Part of a small language model's weights: 67.8M parameters.
MLP neurons of a small language model. Each row is named by its layer, matrix (gate and up: input weights) and neuron, and shows model dimensions 320-447. Each number is 128 + 32 x the weight over its row's rms, rounded and kept within 0 to 255. A neuron's up and down rows have the sign that makes its largest values positive.
Before each neuron's rows, "fires after" lists the tokens most often just before its 100 highest values on Wikipedia text that the model never trained on. A number after a token or word is its count.

fires after: " of" 19, " in" 17, " to" 12, " University" 6, " at" 6
L3.gate249 [143 178 176 117 102 112  43  92 110 148  97 134 108 132 151 147 169 144  94 154 133  79 126  84 132 141  98 144 141 152 112 122 101  58  48 109  93  44 143 127 132  62  94  93 129 127 164 162 148 140 181 150 123 140 154  91 161 138  95 183 218 122  80 104 115 178 120 137 123 165  93  81 130 156 128 139 144 117 159  29 100 168  73  76 130  88 134 121 172 140 121 103 149 108 127 128  61 138 155  69 166 148 154 172 120 130 102 113 143  95 198 150  81  67 141 130  88  37 113 168 155 132 119  94 140 162  88 133]
L3.up249 [131 124 120 113 150 154 129 132 127 157  88 146 152  65 115 156 115 178 134 107 129  89 166  87 186 168 161 100 129 122 136 144 150 121 136 143 127 132 139 131 131  98 109 135  99 107 107 111 138 120 104 148 112 172 155 127 155 143 130  92 138 120 105  84 210 171 116 119 134  93 146  89 150 136 110 172  82 100 124 123  95 134 153 179 125 149 104  77  99 121 104 177 123  89  96 110 185  89 116 116 149 159 123 141 117 153 119 140 111 149 178 136  82 103 151 142  27 116 111 105 182 135 122 163 198 120 147  96]

fires after: "," 20, "\n\n" 16, "==\n" 16, ".\n\n" 10, " ===\n" 4
L3.gate1227 [128 118 128 131  93 101  40 145  64 143 118 190 140 134 136 159  94 125 130 165 151  93 119 113 178 145 118 105 126 162 206 129 131 107  88 171  99  87  98  76 151 128 131 124 126 104 144  77 157 114 144 156 199 148  81  73  99 110 128 211 162 112  93 139 132 186 106 191 136 153 104 158 132 168  92 164 126 154 145 132  94 159 139 149 157  72 150  88 116 182 161 168  93  58 142 152 115 151 157  63 117 120 115 133 186 156  97 179 129 170 168 173 142  97  89 114 152  85 111 154 137 144 130 157 113 184 193  74]
L3.up1227 [154 100  62 104  94 144 119  80 148 142 137 119 160 118 135 138 155  98 127 133 206  92 111 163  73 124 110 131 103 101  77 126 120 112 165 108 164 156 140  91 126 156 117 167 116  88 108 138 186 100  85 163 180 146 172 109 177 157 135 164 146 181 107 176 159  86 107 107 127 117  97  87 153 149 115  89 145 186 115 134 136 129 130 146 159 149 100 128 114 105 132  76 138 152 108 120 127 112 134 102 137 107  96  47 172 166  85 104 101 206 183 169 128  93 126 167 128 123 135 188 203  88  78 116 120 110  69 205]

fires after: "," 51, "." 14, " that" 7, ".\n\n" 4, " but" 4
L3.gate357 [155 157 142 114 127  68  52  83 130 195 142 206 127 154 148 130 120 115 139 143 123 126 130  99 123 174  90  90 137 110 163 146 106 131 101 129 123 112 135 114 131 158  91 167 102 119 122 105 153  84 187 173 209 123 157 106 166 100  80 142 152 122  66 109 123 134  84 200 147 193 119 116 125  43  83 163 127 101 107 136 118 157 148 120 102  98 147  80 143  68 152 114 103  93  98 127 126 152 137 107 135 113  88 152 159 191 124 150 113 101 116 128 173 117 155 160 184  99 146 145 147 108 104 164 110 149 162 132]
L3.up357 [158 127 146 115 147  82  67 100 157 149 123  68 148 137  90 152 126  96 130 140 105 161 134 104 124  84  93 156 166 123 123 109 113 146 175 156 114 117 131 114 110 113 112  46  36 140 191 142 186 145 131 143 178  99 138 136 170 105 122 101 123  50  85 101 126 115 166  81  92  79 170 138  97 142 126 100 148  99 142  71 138 132  80 109  76  75 160 134 163 192 121 125 136 153 104 113  27 117 127 132 163 122 108 100 128 162 137 142 110 181 177 122  87 156 137 110 106 138  94 161 165 132 134  68 132 189 140 132]

fires after: "," 26, "20" 22, "\n\n" 13, " =\n\n" 5
L3.gate1438 [160 125  96 116 103 107  99 155 135 188  93 141 158 111 139 152  99 160 174 135 164 133 152  84 139 106  79 127 151 109  90 100  67 122 123 148 116 149 109  85 123 138 112 150 138 147 133  57 129 131 112 130 145 209  98  80 143 123  98 142 148 156 148  89 136 124 109 127  94  68 144 108 123 226 117  98 142 105 196  87 148 122 127 153 133 166 163 154 174 129 116 118 115  71 113 136 130 125 120 146 116 105 134 138 133 102 144 143  74 157  94 180  96 154 115 142 161 153 142 148 143  40 128 100 184 188 111 100]
L3.up1438 [214  84 129 145  91 157  92 148 109 106 124 132 111 131 122 138 170  93  93 173 144 111 140 195 119 108  75 126 168 120 135 103 141 103 136 157  75  70 150 132 155 147 130 114 124 117 145 174 174 111  96 158 126 148  95 121 106 129 100 133 118 126 106 162 131 140 189 130  98 145 143 166 169 185 152 161 117 121 117 179 144  81 179 181 178  49  77 136 162 172 148 115 178  75 150 130 112 157 122  92 135 147 101 123 181 188 111 150 151 194 202 120 106  94 174  53 141 117 136 102 104 100 154 102 187 112 116 116]

fires after: " " 82, "," 5, " the" 4
L5.gate1563 [ 94 140 166 153  84 107 132 121 136  85 116 160  79  85 121 136 204  86 159  88  85 129 172 114 110  91 126 172 113  22 142 125 131 137  93 121  98  87  91 118 146 121 100  99 116 104 187 127 146 118 123 130 129  81 151 146 129  86 125 106 124 144  69 185 144 121 113  92 144 118 123 148 117  90 102 177 160 135 118 162 101 166 136  84 145 139 128 105 180  84 166 117 120 109 139 160 104 138 156 115 146 147 180 185 132 148 120 108  90 100 162 118 121 171 114  84 111 151 120 192  89 106  93 110  55 171  91 141]
L5.up1563 [109 103 133  96 171 134 110 106 105 148 176 217 105 168 108 144 148 144  83 125 172 111 149 151 154 134 154 129 138 109 140 147 127  96 103 111 148 125 181 179 128 127 181 182 102 156 158 137 135  97 148 124  93  44 138 163 134 187 124 134  68 137  83 118 110 160 135 155 107 136 130 139 125 142 108 125 174 135 130  84 135 109 137  96 111 108  81 138 159 122 149 161 142 140 103 114 144 113 100  80 136 118 126 150 101 139 138 118 177 158 162 133 120 163 163 146 118 129 166  89 170 150 107 110 162 140 170  98]

fires after: " be" 19, " can" 15, " are" 5, " is" 5, " been" 5, " was" 5
L3.gate1659 [ 90 141 155 102 127 144 133 147 138 107 113 208 142 114 144 182 171 158 131 122 156 139 143 156 167 102  73 154 143 140 146 129 110  53 159 161 112 168 100  69 145 165  96 162  54 168  58  71 111 119  65 135 129 140  57  78 111 114 149 109 129 127 159 105 138 113 155 117 134 178 102 156 160 185 158 163 148 183 120 166  96 170  92 142 123  74 131 166 134 150 153 139 118 124  62  98 103 143  80 127  96 142 132 153 119 113 117  89 135  82 117 131 128 124  88 141 131  76 172 153 129 141 105  60  73  98  92  49]
L3.up1659 [139 124 148  90 128 166 150 127 160 116  92 112 118 173 122 118 116 110  90  62 109 174 116 149 143  90 143  95 130 117  85 141 143 139  90 109  82 189 159 121  79 210 173 130 171 120 189 130 122 178 120 110 123 150  95 156 129 129 140 128  70 141 133 179 130 175 129 121 110 153 124  93 158 119 160 136 127  93 143 137 167 119  58 140 115 151 111 124 138  39 119 142 205 125 201 140 162 154  87 133 126 157 150 120 109 134 119 125 128 153 132 147  90 132 106 157 161 166 103  89  60 162  94 179 138 130 127  98]

fires after: "." 28, "," 23, "=" 18, "\n\n" 4
L3.gate124 [125 172  85  79 150 100 115 102  84 185 153 146 130 121 145 131 122 163 126 101 177 104 103 192 142 140  93 167 169  96 161  75 117 119  90 131 112 126  90 119 153 179 106 163  91  73 108 135 142 113 157 145 167  83 146 137 193 131  73 180 130 151  71  83 129 148  52 170  87 160  70  50 146 159 121 121  85 170 172 124  55 166 110 123 137 113 116 127  82 134 157  96 124 106 115 158 111 179 129  95 190 122 149 158 118 173 105 152 135 154 115 129  96 100 102 136  91  78  84 116  90 124 102 131 128 173 132 156]
L3.up124 [145 137  73 100 101 130  39 146 137 185 129 144 142 148 123 148  62 147 138 149 122  86 125 141 142 161 131 160 156 127 152 127 111 142  68 169 126 134 133 124 122 142 127 104 104 144  59 176 165  82 144 138 148 156 120  82 170 130 102 123 112 123 124 118 129 143  84 175 126 137 144 122 155 122  74 123 150 140 123 131  82 181 114 185 127 129 135 102 105 103 133 162  70 173 117 138 109 133 168 124 154 163 167 147 168 182  58 117  32 113 114  99 100 143 137 129  78 106 126 124 121 129 126  86 114 134 163 126]

fires after: " was" 56, " is" 17, " were" 14, " are" 8
L3.gate1037 [147  63 127 117 137 115 148 121 123 116 110 149 164 107 140  75 162 120  61 145  97 134 112  59 131 177 157 107 138 101  45 148 141 124 145 112 123 110 155 137 148 133  97 123 151 105 164 140  74 148 140 109 100 148  62 126 138 125 176 168  82 201 124 157 154 144 133 104 168 113 111  81 134 148 155 140 108 138 190 132 174 150  50 147 167 140 168 117 123 127 119 115 167 106 198 149 109 168 110 140 169 154 152 137 138 149 107 146 157 139 143 140 180 125 136 173 162  79 178 184 106 113 121 109 107  99  97 125]
L3.up1037 [112 131 128 103 142 150 101 109 139 127 133 127 141 143 120 103  81  60 128 218 197 130 114 113  65 116  85 128 143  94  98 109  97 139 129 114 112 155  96 121 168  33 163 172  86 147 107  84  79  74  61 115 126 187  95 140 137  92 161  96  81 150 161 110  89 130 151  75  88 162 141  92 214  76 136 160 164 113 153  93 188 182  43 124  83 128 109 119 136 140 138 123 135 125 127 105  46 110 138 144 121  88  94 163 133 116  74 188 130 108 123 105  96 114  83 180 110 154 133 109 138 128 157 207 180  96  95 132]

fires after: " |" 42, " a" 8, "," 6, " and" 4
L5.gate648 [136 139 130 178 199 131  87 118 104 149 192 106 150 116 110 116 159 113 100 198  58 147  87  67 155 126 178  62 146  70 123 192 144 177 128 144 118 143 138 132 150 168 103  87 202  67 178 153 122 147 147 163 188 107 129  88 134 143  94 108  77  94 160 117 155 149 130  85 124  95 140 172 121  92 189  93  94 163 134  86 156  71 107 116 118 153 190 232 177 147 142 126 143 161 179 132 110 104 134 188 111  67 105 129 105  78 110 139 167 137 127 119 102  66 113  92 127 139  87 150 129  99 104  46 117  95 112 108]
L5.up648 [141 111 102  77 144 121 190 136 160 162  93 151 200 126 127 167 172 162 142 170 141 125  75 112 113 150 165 120 182  96 182  90 140 129 137 155 148 169 132 178 127 135  96 137 151 150 149  99 192  85  85 190 118 143 103 113  90 125 127 125  91 126 104  99 122 148  96 171  67 181 163 179 158 150  34 144 146  90 148 104  72 120  95 119 181 144 128 170 141 137  79 139 125 100 144 108 101  94 142  90  83 148  82 117 123 125 138 148 108 173 158 176 156 125 129 105  55 136 139 140  96 181 131 136 109 148  83 121]

fires after: " " 40, "," 28, ".\n\n" 5, " May" 4
L5.gate156 [146 151  53 166 145 119 170 153 154 115 160 189  85 168 130 164 117 126 148 152 106  89 101 158  82 136 110 110  93  93 163 151 160  44 116 185 127 127 125 116 144 110 128 143 118 135 117 134 115 108 129  67 155 122 135 129 117  66 131 137 137 167  99 132 151 142 114 139 220 153 116 126 155 139  97 164 177 136  93 142 153  90 156 161 191  80 141 159 111 101 141 115 199 152 161 139  80 184 201 123 126 106 140 139 146 137  51 108 132 131 105 188 127  47  85 131 148 109  70 185 162  87 111  82 168 108 118  94]
L5.up156 [147 129  90 180 126 106 140 146  88 101  86 105 150 134 162 158 112 161 152 120  95 112 155 147 168  43  59 134  77 129 170 112  72  80 128 189 132 143  97 148 137  90 105 168 139 151 116 140 118 178  54 161  95 150  96 103 140  92  61 126 150 172 153 135 120 125 133 135 118 108  93 139 152  86 151 110 126 164 142 146 134 145 176 121 155 119 173  96  75 157 199 123 122  81  97 131 171 200 154 114 141 104 143 103 142 103 126  91 108 125 184 158  85 114 153 115 127  68 174 160 151 135 111 157 124  77 106 134]

fires after: " which" 32, " that" 12, " and" 12, " north" 4
L3.gate1564 [145 172 102 131 103 121 143 121 113 135 179 209 164 191 156 122 137  96  54 138 153 131 117 128 127 160 158 131 160  58 124 120 133 123  68 127 110  63 141 124 122 163 149  96 175 132 121 131 215 125 104 169 127 129 152 147 116  94 145 180 136  98 139 117 111  64 114  91 128 150  95  62 156  79 116  93 104 101 117 132 141 128 153 113 126 116 205 151 164 128 140  97 172 199 162 144  98 155 131 125 128  80  91 127 144 145 102 190 178 110  70 108 111 147 129  97 119 110 134 128 116 101 132  76  85  89 159 143]
L3.up1564 [105 184  68 129 155 108  66 163 124 162 131 100 114 152 102 138 180 149 144 133  76 129 120 161 110 106 108 129 103 179 130 153 101 150 102 136  95 134 120 106  82 142 168 141 123  90 142 139 107 113 152 134  82 123 102 163 137 165 127  93 178 116 165 126 136 113 183 190 159 115  85 147 125 148 137 108 115  93 144 136  94  74 136 144 129 130 111 138 119 172 152 119  71 141 101  59 150 125 113 123 184 164 113 108 193  51 167 123 152  97 103 146 159 111 129 112 146 162 115 116  99 153 192 138 156 126 175  96]

fires after: " |" 25, " the" 20, "19" 18, " born" 5, "," 4
L3.gate75 [123 135 150 155 136 156 127 100 175 123 117 149 132 139 115 132 142  99 190 148  86  72 110 134 113 143  88 145  95 136 148 198 107 107 115 104  98 140 133 106 159 137 150 104 117 146 154  98 122 148  84 158 188  78 156  65 120 128 107  98 196  80 124 151 148 124 130  93 151  84 110 160  76 157 136 145 128 209 160  79 127 113 105  95 113 177 106 165 106 123 124 144 133 121 154 176 100 149 106 204 167 139 189  76 148 149 153 166  90 134 101  96  93 102  72  86 130 131 141 143 202  90 139 117 134 158  57 119]
L3.up75 [120  68 164 110 136 101 194 121 124 119 172 165  94 137 106 166 137 108 118 133 125 167 138 143 172 133 196 122 104 147 167 134 106  88 135  91 144 153  70 160  74 113 131 171 111 108 149 146 164 106 121 122 164 150 117 149 158 120 141 111 143  82 107 141 149 136  91 156 132  65 124 128 142 149  71 191 142 104 131 143 116 158 104 166  57 168 185 105 139 131 116 145 152 111 140 142 179 143 117 127 118 110 104 151 171  82 168 107 106  69 111 122 129 121 139  97 119 108 177 101 123 183  87 153 144 208 159 148]

fires after: " was" 52, " is" 17, " are" 8, " were" 7
L5.gate444 [181 174 162  62 132  91 103  74 123 110 176 132 167 108 140 150 156 111 149 139 138 200  92 128  83 163 138 107 183  87 122 177 130  85 187  96  64 134  68 137 168 107 142 122 146  86 182 163  65 128 151 104 133 154 145 221 165 156  96 125 155 125 120 148 171 120 188 159 134  99 111  76  36 124 139 147 121  58 116  86 124  94 113 116 139 122 136 171 113 119 123 120 164 149 146 192 137 134 158 164 136  98 169 111 193  92 139 112 107 117  85 167 179 120 134 126 163 117 179 132  75 106 138 169  78  96 135 152]
L5.up444 [154  64 117 139 130 146 162 104 151 100 114 201  65 194 153 137 125 146 156 185 112 153 161 137 151 142 151 117 128  86  90 189 156 126 122 196  96  94 156 108 158 174 131 209 133 147 110  68 112  90 116 129 105  94 108  90 127 106 150 104 150 157 124 114 118 166 121  96 143 103 122 126 142 129 109 155 112 108 163  86 152 128 136 145 101 142  97 146 111 145 123 143 101 159 151 109 148 130 163 122 152 137 147  83 109 130 118  92 150 140  67 111 113 164  83 154 139 141 112 161 109 151 165 120  98  97 184 114]

fires after: " in" 42, " at" 19, " of" 13, " to" 6, " from" 6
L3.gate1130 [ 98  93 109 154 111 102 131 109  70 166 137  88 156  77 107 129 142 173 178 144 161  91 167 106  92 115  83 133 114 117 142 144 127 142 117 114  50  85 170 142 114 143 107 101  87 110 117 133 162 102 197 154 197  90 186 109 152  93 104 130 138  99 110 158 134 124  81 103 152 103 105  91 167 118 132 117 160 183 137  72   7 185  88 149 123 133 117 132 137 105 149 138 107 108 158 121  99 161 135 129 166 124  98 190 137 189 172 134 169 144 143 149  54  68 142 117 117  22 104 144 120 122 118  54 183 139 109 157]
L3.up1130 [129 140 102 153 109 155 123  60 168 120 172 143  58 127 166  95 129 166 132 139 159 133  92 124  75 101 182  59 134 137 145 115 102 148  91 190  79 137  54  78 101 133 127 158  99 126 158 218 141 114 128 164 142 109 155 143  90  53 173 142 156 179  53 102 136 114 126 139  95 147 141 132 148 147 155 142  58 173 138 137 104 139 151  92 178  79 141 127 133 106 119 137  76 122 134 118 123  69 156 123 153  96 176 136  93 109 167 123 125 122 146 174 118 116 103 125 133  76 131 183 148 168  96 143  82 132 137 153]

fires after: " was" 43, " are" 16, " were" 16, " is" 15
L3.gate427 [129 127 144  89 111 134 152 116 127  95 120 113  91 103 147 149 149 131  84 115 143  51 111 102  76  70  76  61 158  90 102 152 124  90 212  86 136 153 117 103 104 190 143 113 135 168  99 144  83 171 151  97 145 142 118 155  77 151 168 108  96  86 156 177  91  90 139 120 107 144 130  32 128  99 184 122  97  76  86 125 108 100 118  95 150 173 169 147  94  87 136 186 178 122 180 152 132 128 148 135 144 143 155 120 136 122 119  88 172 114 129 196 158 143 110 150 134 155 110 125  78 155 139  75  92 141  90 147]
L3.up427 [ 62 115 158 114  88 118 149 106 167 132 121 128 124  92 113 119 155  99  95 111 124  98 112 105 126 130 167 145 135 117 162 145 135 133  89 140 137 164 131  53 120 160 150 152 134 136  93 119  88 116 119 159 123 167 108 168  58  84 115 177  94 147 159 194  79 109 127 144 163 102 104 120 103 111 140 197  94 148 176 142 136 144  70 211  84 220 110 167  99  78 155 143 145 155 152 100  67 111 110 118 142 140 144  94 123  91 107 130 165 132 132 138 113 101 140 204 113 108 209 128 117 153 110 161 159 155 124  89]

fires after: " was" 45, " is" 17, " were" 8, " been" 5
L3.gate1172 [136  65 140  51 124 136 110 113 164 142 174 142 141 142 115 158 127 117 123  65 110 191  54 115 136 100 118  74 172 107  82 120 149 114 206 143 112 160  59 111 160  87 115 125 156 139 212 119 143 111 108 115 118 104 167 140 133 154 191  91 100 184  82 135 114  95  63 163  90  82 182  89  98 142  61 138  36 193  85 134 128 141  48 115 152 195 147 121 112 120 152 100 134 101  84  98 104 132 141 148 124 120 135 187 154 140 135 120 158 174  90 115  76 150  99 126 156  98 130 133 118 101 108 165 126 133 139 146]
L3.up1172 [119 151 108  82 116 160 152 176  95 152  94  71 107 126  88 111  70 127 122 100 113 150 112  83 148 107  64 130 115  74 129  81 145  63 186 126 195 179 120  86 102 128 137  95 129  93 109  92  75 175 103 180 167 142 141 141 106 145 122 152  60  98 111 128 110 127 111 130 155  90 108 167 119 133 143 170 150 103  90  77 169 116  82 134 100 175 204  82  98 185 128  97 159 139 121 131 115 127  70 161 173  85 138 116 152 117  64 130  98 107 117 167 163 121 103 135 162 121 129 131 111 129 114 156 139 139  87 164]

fires after: " in" 29, " of" 17, "," 5, " to" 5, " for" 4
L3.gate655 [145 148 124 131 137 100 168  95 172 150 145 148 155 139 157 116 123 156 126 112 142 131 127 116 114 125  68 138 140  92  82 181 101 132 113 118 131 121 145 128 120 117 109 153  84 120 129 178 128  95  75 127 145 130 156  96 128 133  68 202 126 103 112 139  82 179 123 186 126 122 123  54 175 162 108 128 117 156 102  66 145 109 160  94 125 134 179 139 128 102 124 132  48  80  79 117 163 124 116 131 121 155 131 135 140 136  77 133 139  80  64 101 111 150  76 128 125 147 125 121 131 127 139 167 148 152 114 150]
L3.up655 [136 132 108  96 154 103 100 151 126 181  83  81 116 115 142 157  94 128  98 187 172 150 205  79 159 169  77 173 136 125 132 151 166 189 107  99 110 147 132  85 137 194 115 158 131 188  57 100 108 179 146 178  54  92 113 152 174 121 141 128 115 124 117  85 130 111  55  94 112 102 160  73 127 113 126 155 108  87 130  96  99 165 114 108 111 196 102 139 106 184 117 183 135  74 104 120 132  98  86 124 129 137 119 126 100 145 154 104 107 147 147 134  64 137 119 169  72  99 136 125  97  81 129 108 180 163 133 158]

fires after: " in" 29, " In" 11, " on" 11, " of" 9, "In" 7, " from" 7
L3.gate1711 [179 153  76 113 122 113 138 113 156 172 161 146 133 115 157 119 128 146 125  74 202 114 159 136 102  89 126  93 134 118 154 169 140 130  66 153 148 144 133 134 103  88  97 155 150  92 161 110 163 122 181 130 150 128 162  80  85 125 114 153 108 145 118 130 117 220 124 185 104 198  81  75 181  86 143  72 148 175 148 133  85 202 151 109 169 106 193 109 139 161 141  42  95 114 128 136 137 166 184  90 193  97 166 142 115 183 101 130 168 126 125 156 139  34 121 106 133  69 136 152 131 105  89 105 114 136 117 164]
L3.up1711 [112 117  87  98  94 179 152 157 143 138 135 168  94 139 117 122  77 155 113 113 133 103 142 107 126 128  65 163 175 128 142 138 139 130 168 142 132  89  87 148  99 165 140 128 152 150 127 215 149 156 139 153 112 115 108 140  73 148 128 144 128  67  98 145  92  94 122  99 123  86 124 116 150 209  64 109 125 163 131 111  79 152  96 155 117 117 162  96 109 133  96 188  73 123 182 159  96  69 141 129 149 185 158 175  76 174 107 169 126 178 170 125 118 114 168 105 157 107  77 140 140  96 115 132  99 131  87 205]

fires after: " that" 23, " to" 14, " of" 8, " for" 6, " which" 6
L3.gate72 [165 147 102  86 124  82 130 120 138 195 134 109 110 150 140 135 159 136 113 124 124 168  82 140 141 115 164 127 134 150  94 109 104 138  57 162 148  69 115 119 113 102 115  75 158  72 130 167 153 107 162 128 204 162 153  96  88  87 142 150 162 118 216 120  51 132 165 116 166 123  81 130 106 154 161  98  95 183 158 172 217 135 106 137 112 159 122 171 162 142 186 118 161 162 129 132 175 111 102 130 122 136 187 172 160 168  84 219 127 162 105 131 166  89  86 140 149 128 151 179 118 101 149  93 115  98  93 145]
L3.up72 [121 159 148 143  77 132 152 114 208  81 156 154 215 109 122 162 143 127 105 122 111 147  75 139 111 146  72 166  91  96  83 140  91 117 111 133 125  98 120 124 121 161 131 143  60 127 175 190 135 170 148 129 123 124 132 108 121 163 100 166 137 102  87 119 106  84 119 135 144 132 137 118 170 159 156 140  66 124 180 165 121 123  92 109 144 151 198 114 104 156  99 115  93 164 144 135 128  67 156 138 105  87 100 143 133 211  98 193 196 145 103 124 141 101  93 104 133 168 168 135 142 207 146  99 110 117 111 104]

fires after: " |" 49, "," 6, " Supporting" 4, " of" 4, ":" 4, "'s" 4
L3.gate975 [127 135 173 111  95 141 158 114 152 126 116 184 111 109 125 164 126 173 175 167 173  77  74  63  52 107  61 119 140  40  81 156 155 171 150 176 123  98  90 164  99  75  84 129 122 155 147 133 120 117  75 143 185  68 122  66 168 107 120 145 122  95 163 112 132 142  70 104 172 129 162 136 122  81 132 104  70  66 162 120 147 109 158 148 157 153 142  85  82 107 139 184  99  66 116 162  68 104 133 124 111 114 186 109 101 157  99 138 164 100 139 154  97 114 103 144 137 100 109 200 163  81 116 103 123 143 110 111]
L3.up975 [161 100 120  69 115 119 154 132  85 147 144  87  59 112 147 168 108  75 154 137 144 136 101 169 148 111 110 191 173 169 133 167 137 141 144 104 102 117 133 126 139 151 141 153 185 156 153  87 151 155 184 170 134 114 118 139 144 111 140 112  93 176 137 126 103 129  59 163  95 135  91  88 104 113  89 118 154 151 144 148 130 130 111 115 147 129 157 154 157 109 121 115 103 131 217 153 142 133 186 145 171 100 143 186  68  84 130 176 100 206 164 113  96 172 195 210 143 158 212 115  95 148  82 191  58 120 123 160]

fires after: " of" 35, " to" 23, " at" 6, " in" 4
L3.gate838 [126 146 112  94 103  99 167  85 150 120 129 173  99 113 147 154 125 112 145 151 117 105  45 159 108 133 101  76  89 124 170 113  86 194 101 165  93  96 128 122  89  71 136 149 133 105 110 111 164 150 165 181 122 146 149 142 126 144  85 139 148  61  87 116 154 171  79 127 130 129 109 151 142 164 160 104 172 188 219 136 169 131 126  93  61 126 139 142 196 111  91 133 117 107 169 125 140 127 162 126 119 102 151 184 112 176 139 109 163 112 130 141  97 168  98 114  88  80 100 185 181 128 115 105 172 143 125 115]
L3.up838 [ 96 143 122 101 105  79 156  76 134 105 129 125 161 153  99 136 126 170 141  84 217 110 110  69 107 166 104 149  28 119  50 142 221 177 131  92  89 122 105 115 134 108 135 108 108 140  82  87 104 152  72 115  97 151 141 116 122 148 136 103 103 111 123 107 202 120 154  69 100 137 137 132 117  69 125 117 111 182 157 124 131  88 132 126 125 146  91 184 147 119 109 144  87 162 125 152 179 127 223 154 122  98 140 156 106 135 113 108 150 115 135 124 183  87 100 115 104 181 118 124 126 140 164 112 156  85 117 190]

fires after: " in" 30, " of" 18, " at" 13, " to" 11, " Al" 5
L3.gate272 [157 158 157 151 138 128 140 118 102 179 113 137 132  93 197 130 115 117 135 100 128 125 114  57 112 120  91  95 119 125 104 134 100 121 115  48 132 130 174 117 144 131  75  99  96  95 129 158 147 195 185 161 163  94 125 144 123  86 141 184 159 100  95  98 112 149 140 148 104 179 119 133 162 141 148  97 108 125 111  52 112 189 127  70 199 111 123  77 171 131 128  99 178  76 168 141 169  94 129 102 144 148 177 120 118 150 158  75 115 125 118 105  69 173  85 136 115 102 106 113 166 149 116 101  77 119 113 124]
L3.up272 [157 173 140 179 142 217 131 116  98 134 131 160  98  96 135 128 152 148  66  74 158  93 187  82 130 154 104  91 121 178 182 119 118 139 105  96  67 113  84 167  90 125 159 120  71 178 109 172 156 135 168 106 113 120 161 120  80 121 114 148 104  82 114 104 101 117 148 110  73  34  97 132 158 177 159 148  90 111 115  99  99 135  66 153 167  75 195 144 108  71 130 159 111 146  74 105 144 135  95 125 129 139  93 160 152 185 141 116 112 152 163 153 149 144 139 154 112 107 146 143 161 143 141 128 152  84 173 154]

fires after: " was" 45, " is" 17, " were" 11, " are" 9
L3.gate1440 [109 135 125  82 149 135  96  61 137  94 102 127 147 110 127 123 101 115 107  85 168 160 112 158 140 123 110 161 147 110  89 116 110 184 130 101 104  97 140 113 155 118 114 102 145 117 153 125 116 125 144 112 159 148 120 114 129 129 156 134 139 132 152 166 178 130 144 123 160 126 124 135  85 126 192 147  74 158 135  61 129 153 112  75 176 154  77 156  60 120 131 143 166 144 153  79  75 137 147 131 179 164 133 163 148 135 133 158 145  80 164 102 139 109 162 114 144 113 149 150 136 130 141 109  86 109 110 154]
L3.up1440 [167 121  98  75  94  93 148  21 157  80 126 168 119  94 139 112 106 185 121 130 116 130 135 161 118 117 136 132 176  79  63 131 152 105 144 150 115  82 144  97 132 152 123  78 150 103 134 120  64 137 166  52 143 121  98 117 148 174 123 140  68 111 103 188 127 118 124 150 114 127 126 134 135 108 165 110 121  88 106 114 128 154  47 123 131 126 136  99  60 135 131 120 143 127 175  66  96 189  93 155 208 126 185 138 161 121 158 162 137 125 108 131 122 107 133 125 157 145 155 132 100 108 149 194 124  48 136 145]

fires after: " was" 24, " were" 21, " been" 8, " is" 4
L3.gate181 [168 180 149  79 123 111 102 102 154 117 106 117 153 188 136  80 134 125 106 147 136 147 144 126 119  96 107  74 123 134  65 169 124 173 126 108 125 190 186  86 191 172 112 139 130 164 119 124  89 131 129  70 160 153  60 113 141 137 178 154 116  74 127  88 202 131 131 167  97 104 120 145 100 115 202  19 157  77  92  82 114 118 113 155 115 112 114 165 117 183 140  72 108 142  53  61  87 155 120 175 132 139 186 189 125  43 138 143 129  97 119  77  94 111 126  64 149  86 164 158  84 123 143 102 136  94 172 126]
L3.up181 [150 117 152 104 161 143 103 133 135 147 114  66 135 165 155 140 174 145  89 186 152 134 146  59  97 115 130 151  75 127 139 137 152 144 181  92 229 105 148  91 149 166 156  81 105 117 163 146 117  89 128 111 119 131  96 124 163 101 119 105  85  78 129 146 169 147 104  89  59 134 113 154 177 102  84 103 141  98 132 129 174 165 107 124 134 114 124  71 121 123 157 140 117 109 115  95 133 108 125 158 112 183 185 124  95 141  80 108 126 106 154  81  69 150 150 147 140 155 145 134 123 133 141 193 110 110 107 128]

fires after: " was" 37, " is" 8, " been" 7, "-" 7
L3.gate248 [239 125 118 150  89 157 126 110 144 148 168 175 130 122 138 107  98 178  47 137 126 153  94  91  80 134 163 115 141 138  89 106 125 131 166 147 131 153 148 103 111  91 148 182 165 108 173 157 126 143  99  95 152 131 104 119  89 120  77  96  79 119 118 126 145 111  97 134 124  85  70  73 187 189 175 111 154 140 110 150 115  82  74 117 144 171 222  65 156 102 134 147 159 158 157  96 113  98 121 130 152  90 149 182 131  90  91 112 109 115 157 103 119 173  91  83 187 134 156 173 110 155 101  74 105 143 152 138]
L3.up248 [159 167 165 138 200  96 144 112  52 142 110 121 175  97 146 171 146 163 109 114 105 174 134  64 132 174  91 130 153  97 142  73 145  98 165 125 168 140 124 166 132  82 136 110 121 166 108  90  70 169 131 162 129 161 130 149 134 102 165  85  85 119  83 118 120 115  98  84 154 134  91 103 164  92 161  89 104  82 105 114 128 159 108 113 116 165  89  84 168 172 148 119 109 116 144 142 133 141  91 150 196 154 109 124 138 108 184 141 129 109 107 122  88 123 145 159 176 100 115 107  89 147 160 112 110 142 140  74]